{
  "head_dim": 64,
  "intermediate_size": 512,
  "bias": "qkv",
  "init_std_qkv": 0.0361,
  "optimizer": "muon_variant",
  "beta1": 0.9,
  "lr_head": 0.00914,
  "schedule": "wsd",
  "decay_shape": "linear",
  "final_lr_fraction": 0.0,
  "batch_tokens": 16384,
  "max_seq_len": 1024
}
MLP neurons of a small language model. Each row is named by its layer, matrix (gate and up: input weights) and neuron, and shows model dimensions 128-191. Each number is 200 + 30 x the weight over its row's rms, rounded and kept within 0 to 999. A neuron's up and down rows have the sign that makes its largest values positive.
Before each neuron's rows, "fires in" lists the words (lower case) most often at its 100 highest values on Wikipedia text that the model never trained on. A number after a token or word is its count.

fires in: "s" 23, "c" 9, "isbn" 6, "a" 5, "derosa" 4, "napoleon" 4
L5.gate480,250,228,176,176,203,209,171,140,187,197,243,229,207,236,190,238,246,182,237,241,204,199,187,217,150,184,195,186,234,172,170,205,214,205,180,188,130,197,141,213,244,193,185,229,249,186,211,225,185,156,268,231,230,225,173,176,195,182,189,212,187,211,218,220
L5.up480,170,215,204,280,225,216,222,220,170,183,164,193,215,235,213,204,193,227,242,210,169,225,215,217,201,260,159,217,242,162,160,231,213,134,186,165,187,244,192,190,235,187,167,219,193,173,173,195,248,178,195,219,232,202,142,186,184,201,267,216,218,195,196,236

fires in: "of" 53, "on" 6, "herself" 5, "himself" 4, "lithuanian" 4
L3.gate185,199,155,205,236,193,171,187,182,233,134,170,225,208,193,153,169,182,211,205,189,210,193,158,176,190,210,216,193,209,184,167,198,238,156,160,195,192,177,219,234,192,194,209,250,197,226,153,145,180,180,194,152,243,217,242,246,180,163,215,220,189,203,167,169
L3.up185,151,233,232,239,180,200,160,225,189,214,154,226,253,163,214,186,142,211,216,216,229,217,206,173,187,235,245,217,206,177,218,163,178,186,165,179,192,168,216,198,182,197,185,199,212,226,233,206,178,211,146,151,161,200,196,150,211,160,182,176,232,252,202,198

fires in: "as" 18, "figulus" 12, "derris" 11, "nephele" 10, "same" 7
L7.gate423,236,236,225,158,190,237,143,154,227,194,177,242,222,208,215,159,173,229,166,210,185,241,269,151,196,201,234,184,168,195,158,149,238,206,179,179,185,246,197,159,239,239,215,157,190,217,262,194,215,211,204,229,157,231,171,187,226,185,252,209,169,196,200,180
L7.up423,164,184,141,203,227,207,179,225,237,210,193,174,212,237,175,249,220,125,204,229,178,206,189,171,150,235,202,227,181,170,186,149,199,212,186,177,222,222,218,232,192,161,185,243,254,179,240,212,231,220,214,198,181,247,198,242,229,254,184,185,237,244,210,168

fires in: "2" 21, "4" 15, "5" 11, "8" 7, "7" 5, "9" 5
L6.gate363,174,231,230,225,214,193,193,194,137,232,239,179,184,171,226,235,168,218,190,178,225,198,234,200,200,185,210,162,199,210,178,230,228,159,174,171,221,235,217,141,228,225,199,221,182,198,193,200,246,232,221,246,213,226,221,232,187,213,218,201,196,239,222,178
L6.up363,177,301,246,224,210,238,181,182,219,173,203,209,223,137,203,167,215,196,191,169,198,186,193,204,179,257,136,233,192,222,209,227,214,229,160,212,209,158,213,204,194,230,208,189,233,210,203,206,246,238,201,280,223,181,188,188,181,204,206,214,229,251,245,198

fires in: "had" 29, "have" 20, "has" 5, "never" 4, "already" 4
L7.gate380,236,219,267,180,164,178,211,206,174,246,182,197,218,178,181,174,188,198,160,96,202,245,290,158,183,217,218,172,192,151,212,165,181,230,183,171,171,178,221,226,179,194,161,200,170,245,186,160,174,206,188,184,210,170,164,162,170,185,203,247,194,229,249,207
L7.up380,202,198,231,203,200,181,176,212,241,174,221,173,182,174,184,135,160,226,190,198,208,203,196,189,183,147,210,225,228,179,173,200,214,245,165,111,187,197,186,177,228,179,195,216,118,214,163,184,192,215,166,237,173,198,180,140,197,206,213,240,227,197,226,223

fires in: "railroad" 19, "railway" 13, "provide" 9, "rail" 8, "building" 4, "care" 4
L5.gate157,240,201,170,197,231,237,203,224,213,188,207,217,232,193,233,222,191,205,240,237,212,168,209,196,213,186,195,170,242,103,181,218,212,185,251,174,185,234,205,184,185,179,186,187,155,198,200,224,212,221,157,174,224,176,188,226,176,216,189,191,243,242,160,172
L5.up157,214,215,255,221,141,252,216,205,185,224,172,223,188,191,216,235,197,221,141,246,258,155,159,256,228,206,247,263,192,224,185,238,153,162,208,233,151,213,214,174,167,230,235,235,191,163,244,185,171,221,219,208,215,193,216,170,169,198,241,168,171,203,226,165

fires in: "won" 22, "played" 10, "sent" 7, "participated" 6, "running" 6, "run" 4
L5.gate465,244,165,195,179,202,191,192,179,208,191,252,157,231,168,233,188,248,174,256,195,150,217,219,197,246,257,220,205,216,183,187,206,247,188,190,206,219,152,203,164,205,204,200,229,202,200,224,172,124,152,159,179,215,163,224,214,158,218,244,236,228,214,191,240
L5.up465,183,199,194,184,249,182,154,240,207,194,206,201,179,257,235,156,155,170,232,185,182,208,218,176,251,208,215,209,228,187,197,251,141,160,181,199,238,182,251,194,134,159,142,202,218,175,208,227,194,232,243,225,222,231,210,170,206,176,254,217,215,220,216,205

fires in: "a" 76
L5.gate16,190,270,173,241,193,195,202,236,224,247,251,233,191,245,191,227,214,246,223,182,205,216,215,149,157,194,198,241,234,228,173,175,256,243,207,197,186,168,215,177,169,244,179,236,185,227,263,213,185,251,254,217,186,152,229,235,236,218,175,224,190,195,199,250
L5.up16,221,239,204,169,232,205,230,173,192,210,187,216,241,169,126,175,204,231,219,228,230,197,237,239,189,207,175,190,188,220,245,275,203,216,194,235,235,188,240,207,224,232,196,198,189,193,228,208,237,217,159,196,248,235,148,153,203,231,271,156,196,167,232,162

fires in: "to" 30, "life" 6, "candidate" 6, "position" 4, "back" 4
L7.gate236,221,256,207,190,152,193,190,190,161,246,152,239,215,200,168,180,184,224,196,187,224,206,240,200,194,187,165,203,205,233,192,186,224,131,165,188,217,199,210,286,198,145,233,191,199,218,217,215,180,156,191,168,192,162,225,179,157,208,179,197,203,266,198,217
L7.up236,189,155,197,129,178,242,180,213,159,179,232,187,207,206,200,247,193,204,207,143,216,202,246,247,199,215,201,164,225,198,264,214,254,188,162,193,212,239,186,195,191,183,159,204,203,201,153,193,182,199,235,202,226,139,221,222,210,185,216,190,185,207,158,212

fires in: "was" 53, "is" 42
L5.gate371,215,228,229,180,267,257,225,221,242,135,165,201,166,110,166,175,191,177,237,202,236,223,198,232,171,211,202,190,157,171,188,199,183,222,168,260,212,204,200,181,218,239,178,198,184,238,198,227,164,191,263,188,172,143,184,189,150,196,160,213,170,263,176,235
L5.up371,190,186,210,197,272,294,175,162,235,189,217,221,248,208,217,221,219,225,248,177,230,135,209,182,216,220,207,213,212,182,205,225,239,210,178,180,229,190,193,147,213,198,163,197,218,259,184,186,193,178,192,148,186,133,204,205,173,161,202,198,179,193,235,223